Part of a small language model's weights.
Size: 15 layers, width 160, 5 heads of 32, vocabulary 4096.
Architecture: learned positions, biases, untied embeddings.
MLP neurons of a small language model. Each row is named by its layer, matrix (down: output weights) and neuron, and shows model dimensions 0-127. Each number is 500 + 25 x the weight over its row's rms, rounded and kept within 0 to 999. Numbers have three digits each.
A block is one neuron, or neurons of one layer that tend to fire together. After each block is what it responds to, as a language model described it from the Wikipedia text at the highest values.

L4.down5:500485476489490461519446489528479533483459507511544542514498503528518510494439511506522539536507503484524495509468526465504499541494477495510498515496498469498477488503492497519508459486528489501479521509479488530486489480472500504529495527488500483497483505473532481532503485504482486478504532535502499531537518485477503480480516524509539485518509497542490541516504513606468502523448
L4.down168:499474460489508495510476479515504502505460507497544561536509512510514497498436540534535530534507480483516509506480505487521529532472480461529534547510475504505504504510497491502483512448533495495506478510461493517513469504494494546516464479502499487518481495480487491525498472486527499480493501525450495541551482495485495462497487549503525499511525520526525512520494521570469449545454
L4.down217:505487541525510485518527521554459486471532479469505511477479483533533469537509506530492488514505497483513509466507467482503510498486502485462487449462505483511509493536536454471449477523516585499535485523527534519520503497469466505494496510540459546518557469485482564477495501518524538520458477489463484454503467490506497482470500532490505503501487502497522499556490508519505503469507
L4.down235:511494474483509538521475530509524518519510466487481506512500553493522518464488475484536497510463504498525420546506517482519495499496496526463500477492507470463461523544498533479491520528512531496525515530508519500464535433541488502467530501419455480533534509525484509544505503488502501506495518544524499501496540485476502486478528494528515489448495462490475500489498473482480487508479
L4.down267:476486526466533458477474472515512502499491535513501466466479507469456512525525500511515497481464463522503532480534481528530547472515525513487480516487462509518550505533512466490473458475497537525487521522508492524498515506465533534501499481508454484461513520476438465507507534505537526525513502473484500544561454493483447499528479468486511497526483529512516448522471518518538525465502
L4.down507:468507466492443505483517485486505516515481483501479498479520529517506567543474482480497496549508504517458515515539530485464493504501496546484510491495466518479492500483484496503471496474476527469488501496490520472498504522513515515450523513429445469524480517518476484559503494488541487499477507528527520487519492479492493495509561493522486488552493550466520496467519457456546508534519
L4.down589:483492477508523426495518474477463477512431481499491482468526460485486537501529517574512497462514494489478512512501464506492553486490545504523488443449479484496499499511494503487493514508549548502532520486495470499522523534461545500519548493518501504482478522524485481503467515509484502515490515514520497514525541548522475460545497469521517529498503524541478534493469489480516503536503
L4.down630:477512482475532516537519484468453496505478509513524530501489474514481496534439543501506528551506511533540513492474500474509485564481488509506523525522533496485457481498509501505473506470491500474535515540533519521518504435461486557528481485512515474494458491463504549502486473508484498479513523509479538521504501471492532482488480540520554504485500524481465555511494506534483491509497
Description: Spaces starting a cell after a pipe or semicolon in Wikipedia tables and lists, often before numbers such as vote totals, durations, scores.

L7.down62:486524494489494474515492500506501507498474442498495521487542517469475502493480454498533538467503465484492515574524540535479486515493497532505534509484470491468504472486467482492524486479508487514474501514459478465490494504502523490492518485488513508489513547531488514510483499457526472495487516497495520461557532495475503468509524489477477501594492517475506553483518522475509488517497
Description: Pipe separators, blank cells, digits and decimal points in the later columns of Wikipedia table rows near the row end, e.g. stats like 3.5 |, 0.44%, 12 |.

L9.down22:525517541510513511509500503484522498489459473524452509523484511487469505500514473444536507481484471488481501468425535494499490525477454529519520513444495495495474513482492540488501497525516478537526531512473481447494481510475500480497508464465478507470465529538530496502509501476540539555510489543488476464500505461521521498489503500486511545518478456548511556490479477520524535480513
L9.down47:491484435499495533479489461500476497496521511546499564525488507498528538510487523489479533498500509502505489492527495528516490514512486482531490531476494516503471495503542487536454501467457517495492519498490507492529480480528499471510489516528508480480490502537509532498465510538526460498469494557549513518468464468475461511480495504532535488546487538516508486471439499488495513510485
L9.down110:498499485498502533510524480479472536501490498504511573478516500492486545454487489506452495516483477517458523566437530489497518474490496523539484490510492465521487499519509476493485494478493461502497479489477494494462507561519532473508517543546533477473513481515555489527469533529499541537454497518449501487511476533456482497513527500479465537509514512482521495529483486456523548484482
L9.down163:487488519531537522511501471491490508497518485490491501502450455525515518528511513497459495463476514480489494516528513503495473504534500547511485520491518483526505529483502476537487468422475505503509496490508483525459513536546478465473493524506544522484477510510514476525489495503502486510464501517501515513495442486498480483499520508486476599506506501509473499550523493463532510504490
L9.down252:521486510474472476513485507532474475534489540496521500507516499454526504504478490484498510446515492501500476492482479472511494509461488507471504448528523489477468514507461512462544513518508513473527476493527538475536520470541472506503549536530511505503499462562521538533500533469523513490469512481527562502555462509505506494496476529461475545535524450495455464495506493522519506511493
L9.down388:498513481445504470518542536460491505521485513528476481503474517490500563465536506513510535458517478532522495499463503450499517469516502492497509507496503509494491468481505512494466477451482494501531518477492548521507478475523472462528547508479498446455482472505512514488503473520507499524549490516481491466478516508545520516525528509549519524497523467473523505500486513499505511498520
L9.down401:490524506493476517511544497523507534489505468546509499464502497508524535536474511478503519459471492463463486509505512544515527485493461506519488549511480483491449540527485507468493498507459547454549490468493502492488502496470499497480489519499474490494509533479538537514507494537483479511453478545446485485506502567488512488499461502478525544481470503491471509502499528484507541518549
L9.down430:549541506505501519525483482476510503494501509492455504501486502507463488481509479528473534485548524511500506511543494527520510509501493503471463470511469475483523504502522521514440517526508478494530481508559509453485426472483450521489507482553509524510506471470524511545503513472538486538442506563501446526480494509489501500520493485507484503504501461488502481475493510517521499516503
Description: Opening fragments of verbs split into word pieces, right after a subject pronoun or "and"/"which" in biographies, e.g. suff(ered), compet(ed), particip(ated).

L4.down26:505498523491547516471446488512509516536481499453486522509503496512490538505454478502480503499512485491514506464495492512510504441488487495552558510489525510480486488481484482497505479521531472545516528484499515498479513563493531506508493473536496495498481525534506496489517535531509508481516489495553529551516482511527501474553514462493479490493513537532477506474526423457460469497449
L4.down119:469508525473545500471463490485503516508490497443499552544519478506483527510472499506488477503526486475521507503485490505494501436509478496545498505480507500470506482469485483508530445501524444507524522510520494474502519563485520524519498501533501506510445502518546502472534472504510495475519479498520512537496524505516503460553512501530479501496506547555463494443499488493463449485456
L4.down138:473489549492550517477471512514500543532466485450504567534524473511470493508457493524503473500542475485510503482487491505497501440494459498556535464483512500455476459464495472507521463499559471520537503480520498494497518545481510515524485494534485495506476497503541494499552507510522510476491454494514528541518497503528516458529515525508491505506496528523477511452502499505488472493434
L4.down146:470488551487548498468456497503474551511471495457506558538545475504480501532471499511492464516534506487528504476485476504492499444501469485554514469484512505471484484463518452505523451495545461518517509483519490489506520537474495508529498513542501505509486486494548511473549496481523517484497457496522530535522506497524530466520515527507488520504481530543458517473502507524480467474440
L4.down172:491530557532536524495438499511484517512480499474493509527518470506480524525487480490473487497525467492529524480483493491495501466500474485541532521458499508476517476474489449509526451502531479500532500489517480477475529533483492526522479502547526533472480538512532497469522511479529483488531492468536542540540493507524515455524517494500492519477503514533448504440491493476498500464454
L4.down326:480522537498555489468473486491510521540475498474496559543524473531491527507488489506487480506544498495514510469466502502480492430501492497557501508503504510478513493474495494521523422486542445492501513500504485461492516548473521502504497486512489473491450499509566499478550499496499498486489471486533512564487499507508525491549539480509494495499490539539476525455497479488466472502448
L4.down333:468528547497507508504442483502474536515486492461502525527526476495494514528450465518514505510510489491509501491486481511488486458509461507532546482481516501475498477446490469518529437528520458526514546503489507505518506546455505487517498518522490494493452530509512509468537523516528508481492485470560522559530488493516530475548509467499492482519492533544466516473482498466479506496452
L4.down477:466470513465531489490442513540501541523465488460508571521529472496483495526474505520477492515528479495503508493502499498495514462493456494533553461487492508458491481461481458489530490481561489524539497478514503507493511539490519521531474478556486505527500487492530483511533490508508518474510462502478536521522492496513512441511487559524490500507496532526508503469522466509494471477432
Description: Opening or middle pieces of words split into several tokens, often right after a comma, e.g. result(ing), part(ies), comp(onent), foc(used).

L7.down70:521516530526524526450505552520519475468490501499506528476495534513569475451504546503473485526494478510527484488523484472485429535487450486539447480473471489538528482509520491504477536494484455500511499465489459474511494521503486501519486536481533494498519518508443536527461425470484513507519498529510530469530522518487512533469488524464519508489509479512523502523481484519500545491478
Description: Final subword token that completes a multi-piece word, mostly foreign personal or place names, e.g. Luis-a, Sakaguch-i, Venezuel-a, Johans-en.

L4.down247:525482519557562517518505521514455525463506499471444529466499486507465469506476515501543487499526518513556523462454473546468501535504484483462484497524506490525529479505512471526535482514513463484435527510507508495503480502498445545511485532521516532493527501468534476503549516506498483482486475502482513482485513495483489504462476507481526501515494510522460508495499501549504498484461
L4.down251:502525474500479489487500509519486544506493522537502529493465487505491541541488477460505479520491490511507542490527475497498529507516519561511466475463479518541515463479433506472475469497451483468440555486505507483505586520518511459527547481540467490545481465496478494502510475467468503481499530511497536513521495474501537489515480488497486509529479515510478463466498493531469516541492
L4.down360:499475480520515499481475503491503565537486474482466566475533482492520493453493563500475486469490487488500512479475528486520501535463509519528510489478521485517473500497520481491521484482489554484497518518510507498520505514489527537546504521501538481530495485507474480497474444518519515543450474526444510516491475485510501465462512516494544536499539486480499534550528538524531517456509
L4.down427:474483487495489487446519462480457531535463497504489580477495490489453482426469488496547474546493485512522526486442506495475524502491504505512503516526526510511517488493526515519515524524537450493470499523505491516503496509471526531511524506507539508499486485478533475516485527473498513490502503551452507537477518506522486495499494516511541545475447524516489520516497500506523487483498
L4.down439:505472507488443481490503484532478511493503490464521589524490518520507504481497548511471496536489514511492519499441517482518518479478504503505514508458514523487450502522528461501501509482571491488515477488505519498488570488517531531444473495542495474507494503527577534477497478497484497500503458508498489470511450465478490464449510554492529511489498513484488495500521506492513494493497
L4.down505:480520522521543487475471459518485535498508493469505509515489491469512550518499508509475517493464471496535509518511488496542494494496507478521557539481531502468532493516484446516453468500554467509522499503494501513499535507499535506492494479503543488501509521507473476445513468495470497499504497494482517529512487494483472508522433508531476516500535509556504501471466501485501440510461
L4.down506:473516542454475518495442498484485497537515469487484514501505496519518516532473441519474505491494502469507541494530461483478460493525529520526528491507515514503479480473480550502503487510495454486532551464505494449496493534500551489516557515494490505529485504455489523486488477530477516465533495488542511540513532489484540520518522457508469470523515489507470484454502489483440494473504
L4.down514:453492505476490520495534454516518514507500490490458592520486490504481541462500483485516513523503486529477521505467477522488506497511507501541505490533572495473518514457482557477473477517505487507470533496497480495484493550495499507506498544493443497511488436509529475480477510507517545479532502476485473480499508518492492463548512540505497532473507495515506502525523480520532431513478
Description: Delimiters that close a name or phrase, chiefly table-cell pipes right after a person's or place name (Herta |, Bhosle |), plus sentence-final periods, closing parentheses and semicolons.

L9.down54:499486538505487510511543462476535500478473504500458529565475519487525512485489512459480491492483485531534507539527487547530520510481496522475511499524463504464491506492549498520483445517462521459497509477490508461470504518477515499507533424486532499506471512528494521471507505472510533548511477522545469470488445495478497500497481472527478541534479504437524457502511483498480520480526
L9.down309:555517508503479503511493511469502467507460507484522519532462497508513542480501518487539459511489470532467520483361467504521523521460492530524511506450510478480511476482490527512491481500504496485512476483440471495496472505517491505472495486480496512503461481549593502538526502505516499514500485495516501479496502542507498496521517496483527513528488511484491482511506485506518526484520
L9.down321:552529495497525513464509515497531503506443472481510511474450516464539498513539493557519507511479496490505461542513521509480507494516488510460520522485494531533474530488525519500479486483492519459497507476486427515532527543514499485507506494484539519458502467474493511510462495498536531504550498530432486505494474522474515459477504518524476498509458484492502490466507501530481526483469
L9.down349:508505479456455515482495487500514494526453549488483525528481500482502499457474498494482522499493473489455500525457499481487508472516472527555476524494508516518480515524521472502432505506507519471484549517504500469483492583494486506517504501557505499519510488462559528480517525489498488515477497532494487512493505517486506501520531491520490505568492520500518500533501477500530502466521
L9.down350:481503457519502500549508510506555493496489482497538510491509512538503514495533494505513489535516464514495510494466466512505475481460489515501501461486504508502489515487486491509491493484466508507483563513542511437483473528522489504508487530525459503502496494547454479533534531503488532558447485490518510497514493465470491513511484486483549528546513551493485498451448511486485506507458
L9.down353:509519482474504490488504505518503498508501492517464497519490494490496535511463538530527462517468495515517492534480509504543530527452467535520491455455502485518473500515509527462497512556506425474514504500452467460473443517497463502470484509507503505519520482519505487479542526485494511532468485509489522495489490515496517532487475499487477531538526508523505535470553477542475520469553
L9.down492:516490477486501525497459513488500490487520509471529519512507503524488467492558490526550474492472504507532496489571527526488512519474508502536519488473463508518463481479463520495511499482502533504517495528473491493519500490508519477520516502475498528522471514467478507489504505513466474396543494489473524531522490514551467533509479506462484510534508536531478497466495508521523430532531
L9.down585:512506501497507486526544504507478495519464455521488521506501517519480501468506505504514514493479495530471518496347469506497535489532450505516499498461507504494510477504523521484496504466520526466481492519493508506485474469481503513525498469502494454514493498509570571497463523491514489484486504504526535467513486502512531498479526502526452508523520503507486481465525473506495526475508
Description: Nouns or final word pieces naming a person's role, job or relation, mostly in biographies: editor, scientist, politician, footballer, daughter, member.

L9.down26:540529524521446512510492544467520506477500484473486516490503493464511503535499498509512485475528520516469509476525472520535472543481528500519445516512536480472484490566504483496555524511491527516521495523464457467488500510498503464498476545480523505511523498493474511471510483474486552511485507455512512444506498537532478535467464538494493486494527495510507466499479477475534490525515
L9.down173:560521485475521520475493475477488494577511528463485505521517468492492555498503509524470449478480481504482479492440533486501531480528518502542487519505487496512540516496451508496475519516510508496537553517480506544519520492487497517545526508525526466474475505503479508480515500527537522483484484461488456513497501520484495527493507510502506502501537457500553468533509488507457539489449
L9.down187:479483488565480478548493520474484530522519461487521519508529491508494468557498530496532504502489496481476443500482515533514473509509503486536537445480517505493514486493499498495508501479503512491463550495499498491497463489493505497509504451496523515553508494506433502450503459428491519508520518486486504489485519488500530451481487529538485482522498471541489482524502540491478515499482
L9.down248:482520527518483500475513472478502521516509470469564507491467512535496471413509511469519532462531522489488474472481459518482484490491454479535541509516498494488471485511503483515522498529511485486530461543495528468515488504501502505519489492504525482557499502518515526493490492551504506543495473531491477500491508499521465526466558487498458497489479472482483541557529530462473479506442
L9.down287:507507479492517504492511502539500526522515516504474595516515536529489530472456512482501502492476491496476497544493506435501496559503483531495544486545503484505487493488507520530509496526481495491479533509486480489497480524528496529498445512482482442508515506496510471476455472500513524478498519545486464491496513466524487460462523527507471512531488497529459496478519557497504475521477
L9.down392:523517499487497503535502450477502504520467488494503500512476518454530514482490511544515466491541477504513482511534461509556479468510511509457497496471515473497506451504458470540536496486511487522530479490547540507497501557516505501525541492530535492541516457526458465491505526493502452526500515523532481467446496502489513508484446520490476513513484527495519476531469492487500461513469
L9.down425:502516500552464468512477527518463449510479530459545515509520480485556565460494503530533481493459502535485475488516499583500519492519529504505539516531490504496501528523491495542473495489486490490515501494489515535532509460562494504471481493548515529501498499453438518480490494542513528493490488483514497516487503504477484485517484505518500468504492509481511469482484518470504508523512
L9.down523:471498499514484531533494476533501530516546473479538501512490513514489454550512515513527508531529486508486451479509472526455484479532484468465498475503516494508500511500462454523490495526492498455482519502506466491460470517482484533509508515456499525521513512534461489513504500501529563482485491481486516499490522481489533430492501540470444488495483475524494473499521527496519470484533
Description: Next column cell in wikitable header rows, especially the empty or Sales cell after Peak chart positions; also of/from after plural nouns, and W in W/D/L sequences.

L4.down3:475510525464514484461446484502488520520481481452494528532501496496487539486443472503495503494507497476489513507518513506522508465507480495530540512458508523496506471472518504468544487510527448536521534497470544522502517551497553513470472498543484510523456510532475499476513517518525536507519511495559517529514471504504482465547513457526467463510498530514473488476494461460452493483462
L4.down46:462522546468509484486434493475486506516492481479488521518469485521487516530452471506497517540495483462492506517525483513501499496499470495534520481465520507465508457445495494474554465518503468528522564498471518505510507545486509532471483512512501503522487526522470484474508502509524526501534539462572533506517500511505508459532516461511484463518515530518453490482480492493471515485450
L4.down169:468510530460539499487430510492488515515507491453499537538505477507471518509456470519487490524514490481516509488505485497511508451502466502548531489492515503462511484457489480498550448511525447532512533489512498524516513561486512515493497502542493504514471509528521491471542490500500513487509492484542525528502513503509514456543514458526477460500505527557472501477480475494471485476437
L4.down170:470496535485498471487430512475480502520489487447487538521497497512473507529439486500497519501506479470500510517526491497497496486512501515537549524487523513493486486445526500490534482507512464528525531493465513505524521520491526521493466511522506512518494527505466466483522508480532526489504508481588529528514487485498511469509525460507471464497520536516472492477486462489447513454456
L4.down458:477504520466511476498455478523477506517491482458505534537486497511485546507421483507492510529500510480510503488526506510507498449504463499539529513495526510476516463460495487489573480493520441518494541495480537509507528535492533531467461506516492473520467525519494489461522498517528514508518507498550522517536492490490487479536524458524473462494490541521482502483489480474446501475467
L4.down528:474497511501517477459445486473475495488500472456512534519492480499497513491448476505524481506485474467523534488514485513510493446512485503534525522466520482504537507484506475517556485502499467507503539502490519497499523556478540514513487494522505499524484517535496505449564479496518522502516505482582497537497510493504508479557516453532477455521503537532483500497491474482439491501493
L4.down548:464504534483481477480466470515451479510496489462513536544495516497500537516440446504503515500483495471507504506539513516498488480527487513528546522475510519483504482473506482511536497494510453516501535479465527493494521516508524540471478516526496484532464513533461482457521507498524529489516504479558518508510487489501497479533524464504486473488500541513502468483489458476441520459466
L4.down599:469517532470487489494439497494478483512495497476505519551499492505481519503440466487485513491500476480513501526512516500495501502520484511532534512489502525475499498443520496491552489512512461536511527498467515504505508523490521548483471516536490495508473518514466476476507537501544549487512516481577541499521476500505488444538516468516476476502506540528472485467485463467456530444435
Description: Word pieces that a longer word still continues, often after commas or in lists, such as -w in stern-wheel, result in resulting, press in pressure.

L4.down89:515512475510530495478451474462490508507483467466461524472524469494484493486486495486517501543483498501498497488523495523488513452460507505523550488484502502517529469485498461511519498488526539549496533511503478463488531559502549498506508477536496488513495484522462498467505503541506513494474523490556528541503434502547485468559524458526516505525490538515478513537492426477468524543480
L4.down104:480518507478515490515453490477484473496505494479475514463493494489496525551464481524517513508486487470529510503541490503457464491475491540530560503474519541504522483467477497497539487494513509508516550497487494483502539535506545558503473518508500512524451524494450482457486494541499511476524509476549534514551472484501497448547499475515516525537537519530470489472486470491454522505500
L4.down107:478527488503494490524451486454507491517497502486490510483539449496474518497466483491525512552480480483499471519527514489461489473457495520518523481485503517516515500465495511515571486503527527530505525530486478505493533530515511527489460485527495502485449535515488483463472541532503503468502518476540529529532454520523498454551521460534530524510502562533478496497494469472454528518499
L4.down183:478533497486530493495464473472483473509498469462474514454513471480475520493479506514545517540484483466495498508529494511470490463453493532520550470471522532519526478470476474519548478481534517522514535508480496493494523558502540506506476501542489509499466512493468492461504505517508489471494510494538530528494447502529486495543526478539519532524507547537471520503488449497464527510476
L4.down286:488518514504510495489459470459507505520472470475469508497477458508492527502470490515507523529493503474487500491541505492479506474481483505527568487445505517511530473477483486496547479503524496534527551507475513495505535554509533512485481486552495498506466537529466475454499497527486510468515526489579513507521443518527491433539507466520530516523511524536490499500481465485472508496479
L4.down351:484523490487504488506439460433511506515514469461478506499506447492477507492474492523495505538486476492485493476513491479483509464467484494514544488467502490514539462459496470515564474487516538538532544510485498477500540535519526552506482479562504501486462512541483485470494481531464510496507535490542500519516467526523510442572482477539520510509506535528503508494492468496471522526494
L4.down482:441505532478505483492476485489485504533510469485480520478482485508473544496458483509522529536486493487482530524523508491467483510491487531523552498463532549490510484462488519488515476509541480522539555517472520496483550511509552526471469520522489494541472508498444484470510517520513522474516522483551523505506471496516473450524531500502519494506520560513472495513504452475441512478490
L4.down559:481514526495521476479471465446503513506479478483471511488490471511490528474478482520512534524485507464493520493528499521477508451496495485531565489459501513514517463482488491507531469508521517541530546509472514496488517554507550507494483489551490502506456510526464487454505505538486517474494537484571509543492455510517486451559516467510516507519500520527501482523497467496469521490496
Description: Fires on the piece that completes a word begun by the previous token, such as comp-onent, ter-ror and er-ror, plus some predictable nouns like interest and plan.

L7.down59:478503520496525504559511500507554493571506457505447505455505493533497503527508500523480499514470508473497497474506499471453505471470461503529511490533470555489507475482446480512489498478508489504501511473513505532465529529486565514459468484546469489496511526515481521486492509508529520473466519498535512497463491485500513459544495486485506534514493463511496531484522514486469508529503
Description: First pieces of words split across several tokens, after articles or adjectives, such as soc(cer), exper(ience), un(ion); also "et" in et al./etc.

L9.down32:544509528499529540527487499504541515460486508475486546546521515506455488435468501539510458492506514493516512538528468527524499515539539491503491497510519458511479546461525478513552541509469477480504497475478533487470486467504495489519479472472519501496490456524504512485494485520472502500450487549508472504497495478543503465518490540473509477530477484519532501493506458513572508488500
L9.down85:522514467479479505449501479515494506605507478520470480505494484524504525469501510498484464479518439517490485472531470493497502487539463524520492506515554486486470502507511504523490499501554470506497496506514503511451542498480477464480505538491501474471537515518493509520518493537520456523548495505510472491501488506457531513521529497547516494508468461472490505529501476496514505496524
L9.down235:525502492548543490511484488486508527489449517504514525493504511505492466516471497532473493550542511538490493485465480531475469497492506528513507519508496519484477504477486502460471525552486481522501545502481441494564478516477519518487527527481531475550483460505452479489510489494520485525552472517459478535499513517505458502441487525480492507490473467505464484522524507488481433513473
L9.down239:501524468518558509505524490494529516487521489495490519497458500494502525528478505523503509471542483519461505515467520531476507496529476509502495542494522510507482498516474484488452528529475496492541496496484492499494460522489510470503479509519485509505510482479497478525443500531528460490469449525450529526474486475502514478539475503497490575510482500538417494470473517516523478504499
L9.down389:524490473483536497495522539475550482528505488496525501525528486472496496484472501485491529491497538466539477484468536492482487467493558532535495510520483508500493521532489478507498478514506535501500453516464490520551494539494454514477490520550495536470473474476568490505531510518498479473521491425491489502495514526542533485493511511458518473503542500498507497479498483498508494482545
L9.down507:489499458504437524531538481500512502483508482513499502566481456486464500496482535489509494513524522490518473517493482501542522497491486525509503485508555485505494519477517477499506472530549485457482491522462495520490490488490483527531540531446507477517522503500521451494504486512533493500467524498499518467484440503476536497501505571550534502496430491549499514559478492474491491490522
L9.down522:508513490499517531555491480466522536524474453461499537549524517505468496430468560507461475496472526510460511491457461479466489512492488543506526474518510494492491526511503497495469532483501494494477506513532525461483488484492578520491489523476476437532498494495540530524505494531554472496489521534485508535487507532476519498512492517486511495494499523497498468482491456508517494479488
L9.down560:467479494529512514515509481492504484473486500491464581508514530523474481509517527469511511485513497462512464521598502505507490495518438468553506504479477493465466511502498521521496485488505510498497508466498493475523540510486482494482470503490483502542543529503460506508494447487512459507490512505499505484484469488491523510482520572498473525498467480499509541500466513472531485505501
Description: Fires on the comma, opening parenthesis or table bar right after a full proper name, e.g. "Claudia Muciño (", "Maine,", "Lee Jarvis |".